Part of a small language model's weights: 8 layers, MLP 2048 ReLU.
MLP neurons of a small language model. Each row is named by its layer, matrix (down: output weights) and neuron, and shows model dimensions 341-511. Each number is 128 + 32 x the weight over its row's rms, rounded and kept within 0 to 255. Numbers have three digits each.
A block is one neuron, or neurons of one layer that tend to fire together. Before each block is what it responds to, as a language model described it from the Wikipedia text at the highest values.

Responds to: Commas and hyphens right after a completed noun phrase or clause that the sentence then extends, as in "albums, with selected", "singer-songwriter", "Cup-winning".
L4.down125:059108115127113154089114085101169113183104088153105146222188137122187172139138140129159096101142119167178135126150150086175184117129114084088093106143133097153132124119160198148125153163171139093149117129152140074136127082133067131166104142174123065100148124188122149169155152088132150135144102127115126169130128128134105126164040080119128124154110098156181116173159095145191102152163144126079170140092040169101155148116103115146156120198165105172181058129094095073112119124118091192107110128113146136080195146162
L4.down183:139184149128158162154129139113185121142087090120070142118126127106099102160122100155137080164124113171125168075127097099105126164135137103170143108118054140104175103053188144178101127118137099091126177192122169042071176145088126151142075195118099131205140120078082160123140065117117174087155095080105180104101120134132115095087149060137084101177139127199125095140148147137076148196146086125121120099160158069081133085151170128196116137117109077087133116123133132109156128112101142178128095085117097163152164158095
L4.down335:155144171150193112111159108104140109106131161095176136031104066082175158114152123124091066141089141114108158116130101139129085166106128101153113056112114145099157133123079158121116148138122164159090145104106141059089143072075170127149081176092147123153131143089129098126162119172164120087095104124113169168089145109160129084141155111095132088088127104128081185168152094201171179153080139161098149113140127058134151106133112132148101151142143133130161093110137124065128118140085164060175174115126151129155091180132
L4.down750:128124098044176120116115134063079164137134153112057119120131134137160125122139171109126160068085149107140026138119131127140124129115122101068179156117139076168176093160159106172145168134063111141119087118076122154156153122142121126127122140107123167103101135107105101134113149096042121120160177108066122151087096174218130113104157154225183140111148079111117175062155182114178110165127165141085131188107163190143111109132085095092140104102165113078131140139137122137098125153074140219142123127116145119121142098156
L4.down803:131159109066132154112161115109170070088150118165170090168164115142143147156129124183085163166110115147169107113172098135123108114100114133142109111114179169077148171100143166143118121092072046140128128162108117112174100119060087176114092148148068158135130161135168106124136079068116160138104180129015123178135109087115056123128149184060144048088126134096168084136143084110097179083138133129113127199173107101155117112157107138126061157097073115173148131155128152141108185147136083147123115140139087190126139039117
L4.down819:151136172085161155086100147076116127117129117086160086121067085117170082115074150098160130136150139124152084170200155085170150158158149067069110130149130157106131123148115138108101109174100121126095068132071143123161123085138110100119114154121154106189104123102144160074168119160105110127096159121034128129130101110135085147117116143138163124128120108136149164195117162194165114190133149128162184169158087084193134076159102110068064072113169115199141097122129139153157102151056132111128078119126172080098119152144
L4.down884:167129162138134085111161123112117129085122131141153102127132127145120145051110132161180177110122149051149085124115214102151111154169135101062191122158159123124107177057159189163131089124185143132127105102096150152087111088145093103161111164094159077114125116162149166121152108120132079163063075086076113109103074146139138142132056128168115119110041118111091072191089131126156121125144099196156145098168101127159062078148104154197108145140134103129120170127125091128061139082169180166160082118061121113117133097135
L4.down1092:064104091098118090086123161104139132099118092150142131164129127107130053093152165134156152107162126124161124092183161115108150121148108122103140048145131148110120154127122124085130105118132140093047162105142144112221072146065158200142106139134173150111163107116086180100119142100126107126111139060147151131151140110159144111158074102101116128121123141123113088107142101159130122165100194139059141109155155132189146207096073111118170164115202164150125038106082072120102120189099117132134129128150122106142086104101
L4.down1303:157142144098136135147153166114106148137090146131210107132110122082128125128076128101113094179108126122151131166179114139147167109106093088145119144181130096093191165133133148122169118154109125182124133161181126128171146047111098121170118147127122097184103208138150098126101122131101112132105088095133103158128109143131116164179207153103139065114079179079130145096120146137099082141173095140183127138044116088072111175132124101165064168103102152116089149161137146157099122145132168165151153085132179170139126127137
L4.down1343:142124157085127135164135087102165130103134180108159096140146112085174169090177086081128167139139101096200115130060125109139120129129136114146118131170139099136111112078136139160143101161155157131110155164157148120164097115100079124077156113064139157124082101070159109112114131147130170113107107142076132145118100232110135161082079128123156137111132102095148189127102096197096110177095094119136154143140127172131107126128085090142036168121107131107113144119118049117162126086102179144145095158115131168135140100098
L4.down1562:088060102138202096156146079152190148103150192144119119096102092155157104156118178120105108159087049125105146123086127147111075142145093142038167119132099136143189158124177119130197148081170113107147135098147141076090158175122143141131145051119152168117156084105102131126145083111120146126095093160085123172110134175097128135099125099130090128131077223135096138082174081113122171125069116085150083152102171137152090134141070110132162230095157134089086123163175146099148138105116138104113128141117108078104147196091
L4.down1574:076138164100132111171150125081078165060105132110150110111085182130095170169168085105147130141156107064127170053134142106107095139128093117099122158154066129099096182107131150121151093115096150171139099083072119131139141092146117123161137106124121133115134105099134150157151135118092083116131124170051148200134161172183160095183161145104146118103136143112084123110174122105173154105141165150148179127138104055194098162139130151102095151076088087120150167107112114146145151131165059116117144049104126134143163085110
L4.down1701:129132121134121134107104108142121132048184155057145132166120061088158132118115194108167069090130077115067144176063112197164130218135142110138157144096116134142137134172140136125167123150148201154116118100120122113135112159110169155099119135144128058150147112190082137077111154118090167197113128122105208164106139151089144099101148119112122135178088146132073117168117112102088155143180127133155121197105109146096088105081088108083130147144127062152157170126114140092109147134121131158145077091138170090063069087146
L4.down1707:185133131110122114134130093128189162114090133172116109157156212165109121136140143125185078133126096112084147121108120030150071172126144104139106086123133127068111175129093089159077174109161193100124130110112171113113133163112151152120101071095125163139142138163177157088112149137114094046146140123153117122118103168092153050153111176068140159117116069158153163129108103121133109099243152162068111134109168124174135061159125115112146142163099121167138119156115143195174162104153154060174163075132125116162077134141
L4.down1731:136111109154141153152153133093164110118100153103125194111118124157138138133071136105141143129062117125102202176149116106117143209118153169115211169131100153115138063106162120126123111162146089124151172117098134092149146143164140113124152099099154079176123082114088102074112060100100190129097128125090175132134128109055137123118146102188091169175131101152098165083129103153181173124083107168109128126118151071086177119144113164224141156166198103170125119106052128211117121095121141150082128180193143111155096142115
L4.down1867:118121088111171104127173148147147109079097119134092082127096086052155150107145126118120107101111137161128137189078150071125147138186116112122148083133120097108067118191094168146109131103135132078111116131120163131147134174171079089125161118169154153111110145085171084073107108113135085118126096182093099172097153142085076117137143112098114150153112107138153106073137114176129173153123095077133183102131129122137084082141162155062109053158054158102089156086121148192090099094118134116117155157078114172127076165118

Responds to: The final piece of a long or rare word, like Secretaria-t or crystallograph-y, or the middle = closing wiki section headings like ==Development==.
L3.down135:169129100122164099119098174138183101117091136133157122176118112106138129094075096058167147096135174133154175140165180146069103130149093095099132129118113157098118114069113145127117158116137134096081106187101118135156116152157111127157153143161107149165143024177169110148129153094113135165161113091194099087145113123104138140138102080101167134105145139116157124124111139119147104128095128114135130085158080097187115096126142088173176092139149051085132150098044139106083151167156102177122112148072124143124099112081
L3.down176:156193097079135133158102180124101129099124074119087126153153097102091179112188167139099133167089166122150123129054216116153138115141115182145136108153088128096149084081124108137106150074141128214062095151145133139147109137143110151188115122182130205117156113151157108130151156141141131134065097108105125143154183120145115095100127093130156131106195106162115147139106161107144140067137110103171112131092123172185131118147161135096152120134123112074160119109140165119122097138118112118164153091144180122131125117083
L3.down674:141107102101166137153112126161057145114138112113119108144131165079087131068179144129151115171150122067145116130099143113148178192071124141112142138149090190070133108149154159110133146139126120143118059110137125130122127114225143119169150143174172192115102071177149173119142098118104086180101145105081077136108083144123135148077157100125169123081146150121129077119129124113105084053177100160128103169102136188193138125134202150091118078150106135072125154090108180141142137158118098095108135150162102121174155130101
L3.down1518:132102116094192117134154103167178107106106130108118124083120073129135096123139122159124187125174041127160160077155103124142141139129172209154100056096153129114178120156130193163174135145161140140116115128062126205096136088167147111101076133140144150129129178098149149119110137135112059108084150092147116117099149173104129165144049120144171112136185103133061092108110124120126075187119085131103151168182170080144157147094134083126115142129069132147078079100114138153101133106118118129172138144154109141148130154186

Responds to: Final token or suffix closing a noun for a person's occupation or role, e.g. wrestler, neurologist, prosecutor, singer, guitarist.
L4.down38:117102102171109172044134180139155186117145161135129141096094120135140154131161160135164074157160113145139081149130084153141188136165117152158218109164102110136069090099166120130145108127124113097128084187183122119122138119135166098108112122128145092134149131185136075138129183055138118150109101144031046104118158154151181153076091141137161147077142142080128121108102095162093120144127134135093115105185057168138103098100102129103077136136105124076131093050115148094117136122156083142128148108192147116091106112150
L4.down111:109149131072114124049088143114114082145174117162072130145103205152098162167141155087126139125113126098179131106132127158143132131121096084106055078130159157149108190135167159119102123106131102162168070102072119177141098133105137180117146096132122140146136155165151144116158178101132085113081122131160105171143084171156149171115219180178121106152150073135163153077127098136119129125132213160068164093122164169147127122182105139123161187082098129072129123090106124135096106171128143129123139107147177097107113175127
L4.down155:094144090195139116116148084181102151124116093143106134091145038133156139152120107121190122119154143085150239106118119120149146138189144109106094105148115137109074115130155177130152109084149122080155130161073084136100073134154102150150125203134157145174144105081162142084113109120096109153168128120135111108056146205088109126168106139118204168111125142142147079147154113127142154108136104072130101113086129063175165133097137122154125091103156105190060137107100111098128101141101124171150114147113166109168133128092
L4.down307:083082121167125124150099135164121140080105181214069181153075105182095120092144148124061109130163142167097098160117103162177129112139135147149132127127121101096100150094178132116135131128136140181163086097155108133105108159069144073140162133135087124182072157072145136167180184139129101120078095147140089142135185165153093126067101119105088116119093170141182154112103137098154088169150161119086115124139118125125166141154132155193153087049092154156135139132074196149143167135177172190173131108103083100127148104097
L4.down362:155080112154113125119060118118063137192149139186144053142140196148139122124128126078161154149085178123137124156141160094167109110151093094147127151116112108128067116124127081119146149138151118140124115148113105152057133153069116117081137065068127197124177161119097173132167176141141129074093141098077152161134096128147159133144209083169113130162090154130117126077075143141124120141109153154163089161073160128117081077065091168092135180145197156116150168135111161110102137184115132103127091130061211143094188161124
L4.down454:155090124134166089137134126129096097093189137137134088137172109111053152128103110121125107143124150101141116161144162079082166148206097119113081107104105141097142151137095101166169133092055105165089069066118134125102126096117118108120148178172149209152150105113215159163127146150096136105084126154116084133116132159105136187130109141134141103105069134064055113119073109125110160135137141101203153169108170122081162119156110126179140100185089129167151134148141157134120114134116147187187161142143068168084141102146
L4.down488:118183181124141174086102127151122101128113114083124139190118107128124198152069120143126122181151138174125139063116014137137094147093108175150109158120096222064145101105133138173128137135093135155089094157193095164123102093131167088136145121141072094136088108098145131179079130159174173147110136166124130118103141152117113097161123148148130108134132141144150094124085090163114084094156136142129127127136142150138130136141113128104160135139097133138115053125156155091113152152128136168130144186188100091141131126131
L4.down693:123163105102095154148141171106150120147174120134091099109095081110146161127187103077126109139110131105211128150117166102130171130114150101133157139108102077154165135164081140079176082201074120144179144131140091154071108147118129108149127094108161147113126114197175117159105121174109116195104189127116137095120099116182109086130157132165105136130152135140147165136129100129118117077106162107121139141062116117132179146128101138143151093129118137130105167154145115111109113177145168153181093178128105132117161049069
L4.down888:144136154121148158148083082160090112199136171123144139125150145082170107107062083161187132161131096147102126171132118158105070119169091091176069142100105095109128138142092066176130141128133122120141125132112180124118154076185147132107185168134152121142136135138125141051176160133140142177126160132034147051140165078176137125138149163128129112225098140160091123104109125099163194146096109072105071110103145146170109113135113137139141140085132094060142161148076136076073121111122098108113113117056184115140128167131
L4.down1161:173211088161139144201116097151160094164142120129193116187124123140127176147121102095106152134132127133147121104129155151098123157134112195137108112165119167078141130124118153072137127101069120179110122154133132120148117156066071070073135103121137106127135081149145109148070094183162213172124096110117115106163122165055086104138142080069119218107098190178102104109090176177137164130129060119081168115168125139120157138119120140170152164107155123106155133150161085056149159130157086095151160119133092181135137183117
L4.down1196:135149135117143119095132087106097126112087077141175120160199163175114132069112075204135130137148177165089151187149136168158154124147169144092112121104155165118070149117159139152180130161153121092144102104113191127089098159115125121158138109061186113099124248135101142199154127133116092151053151106110097103167148111175132148085159118137113079158123109099170035131143108062102109157124097102087125139095113118063141091138109170147125105135122158108171145078169160125170101187161143196131137085110127157171109093089
L4.down1328:126148109144134133143089116091093068081135153086076120052073135107066119112111094154048176093163112162124105137080185149187073110092047118132127157183129103141178123070158098162092104136177154139125099108093164030111135169183127175087102191079129108157127126129098093112215076158151135156117111163155135079130119103101174113130124136140148138215139100133146098132123093104097170093126105136141145085105125064152141131135143182093164119096186120132156141136071148150145096091127135105156130185126169111130135166115
L4.down1610:120104139110124133099143114129100064168045107106110121148108159132092118120110142170132137105121161138108107136138185133109129118124179111202141126161173117148114154150134147178155086145075131132119093124066160131091121119147116107144123163068116132170153135175168128121203124125167151143081076105132138127150143125124157110159142107122147125187179100153119065158118076194148124128119113130185160098117117142117053130134185146164141085166135176093202105136098117109063109106111162057117134115111134157173117134078
L4.down1700:137090065194107124154125128102109137116127156148097108058127147130093121136119098056150093123143187102141122141148152130151141119228185096142119167095096095117101118121089128168131125093121158184171095097126169103111087129113145168152096160050153171174176137177120108125115119157118081133136106143072151111096084106168129118119178141176174194111097135104115187118063158116155019158152170115139118125125156141100127085097124104158103194209108130124115115151071149141143074085060106149128118158148154142094146135174
L4.down1729:125079133086128133106168118129138109133066116216063133130142123190147139141130127126205166149123139156083155164126161122195126118170134106105097143114140087111079182187078135172168063090152125154170080139116137158081132193138090118172088136122126155141099197071143149117144163162132122129114129125148122156110082151160169154129130088126098113164065098124139130157121111137139072124162134098102133128116034166150132144150117143116170095143105157137183127074122116083163075147158138138117125156077145112214100120140
L4.down1826:086074136108152086137135143171172114130078172154123173118131147166107171141170131115092164090146135083128025169174120132125139106128110107128075087156209125088079167118138125131182121078087078141112072132120162073136112154117144085116132148088134094102124121115126107099122137150116132099147099150102139137120111148087107045171120085112150114114134149127137139193124153026146128128166197105118193112146069146079138136132117086180121084159127135088153137175080134192080112164145158061126131108142143122162060085155

Responds to: Fires on word fragments inside non-Latin names and glosses (Cyrillic, Japanese, Korean, Arabic, Gujarati, Greek), e.g. Андре-е-вич, 行; weaker on mid-word English pieces and coordinate digits.
L4.down574:128123083157111171211142176188115126130135149131122140103177198096135118115104108128120091192147139155153106117147141134066131129152085140060112144087147145089149179080128143123153169066158113139090105107095162204185083174075161100125145155120116126130169114123037123146133166128163180137090119118098131162127177131164130093091126070161109114154139126132131138203151146158085132125157100108119134135147151154170103164132141115140147124083166163114168128104161074154144166101096183064142183066165130103126128201123
L4.down989:142147110112208178148105130148106125121145085128123109121065089135101117094181148097128121173163176100069124095130101078139111092133155152163099133172112155106114133099121177118104097155099140123161139091167068086142143150149145113109137144172160170102099137175117071136187137080129148136105118145136161093175077201143125140119177102176150133133097107113188132127173160169152173105156148144235150173159135105127123182160066117077137099159172127116160101112125164076125127152124117119066171126143116094183111144147
L4.down1098:116113104167116083129171176143112143095169249117118140124144148152147088087085120143148174107146091130170073147179134163091138125139137097167070146151158117145148159167132152183131141149132089138164076106094166087118126142070140071117158136156058074180139131100124144122097169152123092153201118158192094139177132159133140139146152130128124118120174087166091063138098088164108150164153159114087117143104134088022165082087159142090134140160147161093058147153127141111156074150130108161080067095123122128173107143098
L4.down1224:093159190130154165171149101127083169089095091118169115126138091122148128161110096110141140123199110176105056161137158135100140079108124081093139123137167108085177103110119074122071114153154148123131071134142105060161127109138076127108111144154111117173100088130137125134072095132108109195135046091127070113177132100105142147138203127156088182119132171147105161129084073175155171146102137083103136100082108142119064088111111191114105088140183110136203115116130076115136147133159098124130148113138098126167144088131
L4.down1289:153036145095113059181094096152136143104092133086139113088156162127149121123098151148102096131108104078153126170135163157168176183121141163152174110099147128149122102132117110117092152129043155158118141158161194083117087128163150058117160141114090178126162185135107107069104078141139146118122130140066147091143136165146130138103134137130128079165110132155125092115127135135131121171129071100194078172133157087095150099133129135150163124135143099062114089129109134137080080078137170146119106118099167105142150146100
L4.down1296:101152151103144098099094138097121109153150143116141116184129096120101074169118086163162066179174121172176132144121137115097104181122138083170097092115131076138082136086116113133129122116113182149118081102121147119106087170168152059118138126140144139133130129082116141125164132189157103135150101085171143156093151091170119084150150098160121150177150117138133165142124113131081068137125106116139154142107138112135080173092176083145128123170132180123105117159093127170144131103157122139130145084116147117141126163109
L4.down1438:118133098089169140173138059145157189128122126186092160103121100101043115134106071099155155158134144085104107122166137100148113122149120114175128115090176116109137060083109135163111092130110143147167083137097136073130097100115112141072196143113074143126103118096116151128102151119125145122083145142178125087108071132130176162111115183063141154151132149125126182119076129174112139087097029131071113096164146150169114158138150147106160052152036094105116203146144117173227131172137111125129140124139156112174156093147
L4.down1452:144145129078146168104131086153141156135128062138137108130177152110153080148152113170168178093105167119150202095137155106102145141075137146133136157104119139072141102140119131108120097129103125168159145134139105179106103147184135134160102147062164081125154123160136154133122135173125125115171152118123095125174096120100169172153113156135085140096138098149075152090143113154104100167143106051064108134102129178119134056141134152130105155077078068115178155078104159138097136135120066104115166144068154157172144150192
L4.down1467:150124092133155134092186134137103189082172216114086144133114081141136121101122166150092120067116146111162126197094149123141122128129114138158101089098047167125153069124140214162110068121159135169151169104139162122085159149151185054138113116122114111161141121131147076141137129137136194154115096138148116038068145133157147090122124141163090132134108119103160141137127179139120108159150114121123163110167116119084167168138081098084124172118077099174092124098167096110191121156138117111110121224154091164159175129131
L4.down1517:191138152113108120135096107150138164111112136150154137170162147098151174152109162171165134089128161098146100061134091138116108169170166130142105159105174108068055091161105181072122148086035151095093100151103111145121138061123112127129102157095147140167149145155168085148097148116120092126204143110117121158185121189138137097137138181051163191105127047088122083107054104130134118123103045136105166183128173176168123142138136163103151108092132203101135184072128148123134105101113046119137116089167131157159146131144
L4.down1559:119169076122212089120097105125143114149162084192131176116117090145147164068112139128075154124148138125080116142175127137186147141109114151136131128100086127110161144084107191125144112142136111152164159106073131139111113128157140098130147149140136214088088184138143173143159112082114071146170104166142119096067146102143158166100159115100165105141063118136068110166089132111084100144180147175133147169098174179180098113102101155106114117142151103101180137081133110133145138133144113122113133133105126093119143104149
L4.down1866:079086086106148147115099107142080085212149130122108100177098164091130098121089149117138102095159179152166109152121107161115158120166124115117137160157122088181136137173155092098162045129138095131108147177092119152130143174179080164181126127072126124156194159117104136151101132140144173110087131127134089112074137081109158130155124109096108169127161159122112108136114132093150130149039110072054139155140103109151149101122138107123102061153098146104168141116095128115138133105108129166165136099160161124196143176137
L4.down1880:123106123126121156158149114167109101185033166170144169130145145187076087096114094116163155162182136096117206140142116104196120182132130150098192119147154138148107125110125144139187091046100120143098137105120103148129130119137103116130195131098092077106166137136076096092069219175143122120173178143111104093129135121151180165101116121097153138111127169120090129150132134170138156161163126114113045104109114110111129185077119189169159020124104094154152143134097135112129136112076075160146152124076160128134154126163
L4.down1888:110153140135136157124105062153138127151188137135173110143114167125131095158122089108129129132110199099155127173111156117150190138165159123119079079144129180132113130109161069167103143127083081114113122103138171121127170159170102139162165096140129108116088128112117137196162119096120143180095113168109177147136143117065102126145055111124152169074120110101155120198150121122120167106139089097086132154142182152161180140164156160162113143122162160138168109140144144138205095117143174158159146176177132131101159144138
L4.down1910:142075153121145070137131159112094074097116118123125122065164153118123118166068139136195136140083132181085127132084089145174137077150137148098147175137117124101136118141115138101133122118139126181150175094144130106143136112154077115163153158126113085059070125135158088130111135098157102123108074149118128082136047137093066083135159097091168112113130079054160147099107160100077177162108107126123138147136159097138077127136133099147163179119183116145123099114199135176113118093105118115138163125124137082177196149205
L4.down1947:138129174067111112158160108080158095170192164111113118092103107165112143140136145114163152189137115127134118075143146170161158106096096108138105099155126180146091163116135131057141108118147117111203145137025137130103145105117157114170164086112077155160164113160144132164113198044168138153097143096147078155116094125142084171179125076114138146082156116165123113137157081070149158180070149100182154162114086082128053138152148124096074080149157155093130118174108113142126145125113120121225112110123069136134094117116

Responds to: Commas or dashes ending a complete main clause, before an add-on such as but, while, with, specifically, or an appositive.
L3.down82:117122117125099157109149103107098125163126064114101127136195120123178112107145099163101174107140099167164177080155165158107134171124189187184133155191095189085143106175135142097140187116131119118105112162167117111165137173109164113204133149070138155155133117114135096140096150101061166121122197153119180136054100099102152106125147099144097083150150136098079091153103116154147087130149111116104100094142209136152138158125105091125095117152109101124129162074123152139110099125103135177068153133165104143163149139148
L3.down876:085078107108092136112132114085083180139144116071089114139162145130134070126077096115120121137135098088104196140132150129141091162116149170097163156172147187174131111121118126128116115121100177135128123066144164146049098139142100144156161102124101125174152074159109127153141115139143156067156065149089096177126136125147136166184149186154116050126103098183079122108171199158123141137146092118126118152059134125156048109146102082068163127162215135138142086161111157124094118092147082122169134099039063119157161085100
L3.down1276:102086146168156134092202065129155111121135107089165191136091138130087104058133164167104155057100065133099135153113152171063067198154142169159162191139144130121125110137133178139121162111087176071133157149158168107144049152152137138072127144053126088115122178125131120152126132168118125090145139129133087150083130092168131130123127039157103145133133182141097159085126056148108137130096142129137133162141102094094131132116100136121163111139102115094173128077159167119138110088149138095176131125152128161175103155147
L3.down1411:097120122099149094159157161087087171125120157115122147177132127109126119135128123141166131148107108144071150100112133107142135165122166141111090095135131147146152130176172102130120172152084075102125155133075141124173086176108109164081159137087184131109113096107092139092083150099065084124144170125140171137097113102137124162099163154145146112130131101140112152052121107123127088091130154111139076160125125115173107103092080139115147167151146130124162172138095155159120110098137146132197177169174114190178174123132

Responds to: Nouns and agentive suffixes naming a person's occupation or title, often after a nationality in biographies or name lists, e.g. politician, scientist, -er, -ist.
L2.down765:152113109179120129140060134117125155162131152063101118122112118100096128105136111103151076123072097150137132102095177109182168137132151114105105080110112179130093155181097043142164128091109130126119117129152219114115097128135135122133095134088146126119149132110193103205175110168193192121066133130137097130139124093109086066133154102094076153077165079117185102163084127057112147085094053106131119142094141160150187163144165153153193131124094097153117137204167153073122123126072128093134142116081120071112140146132

Responds to: Mid-word pieces of non-Latin scripts in parenthesized native names (Japanese, Korean, Arabic, Cyrillic, Greek), such as 常栄 or Анд-р-еевич, plus double line breaks ending Wikipedia short-description or infobox lines like "American politician (1779–1844)".
L2.down796:127201077140114126098086113129063149148101099130106091108170196094114175116079117102184135081114124180112150114082147129184120122099101119052138083133130198106158127151224166130034145108087122121122101194123137118098121102142130080142175144146095158132173124110146114146146069176129099103150026132088134085126156105088158169186142150114185161154160152104086110086127135123108149172103142118144142056102118151107143068141168119170062124102202131113112168080111160127128131084169083133132166170146127178117175116159

Responds to: Commas in running prose, strongest after an opening or closing phrase that ends a clause (after graduating from university, as himself,), also in dates and place lists.
L2.down1516:120144103095115096125182083060105079103109106128138164151171113071046094154143133135123144159076101111120162146046109108111127146109090138091149152139170172163146088172164054099184121080131169003083145149113164140182156133107115082144101167151074085098118133164128146111122107108048086125112200090089133116115160070160122072076139148109146122167135184113144078156106099175188077128093184145081114177116144134131123034106122139143159113153076118089116151100133120111124126112128174118150099135154167163138170102124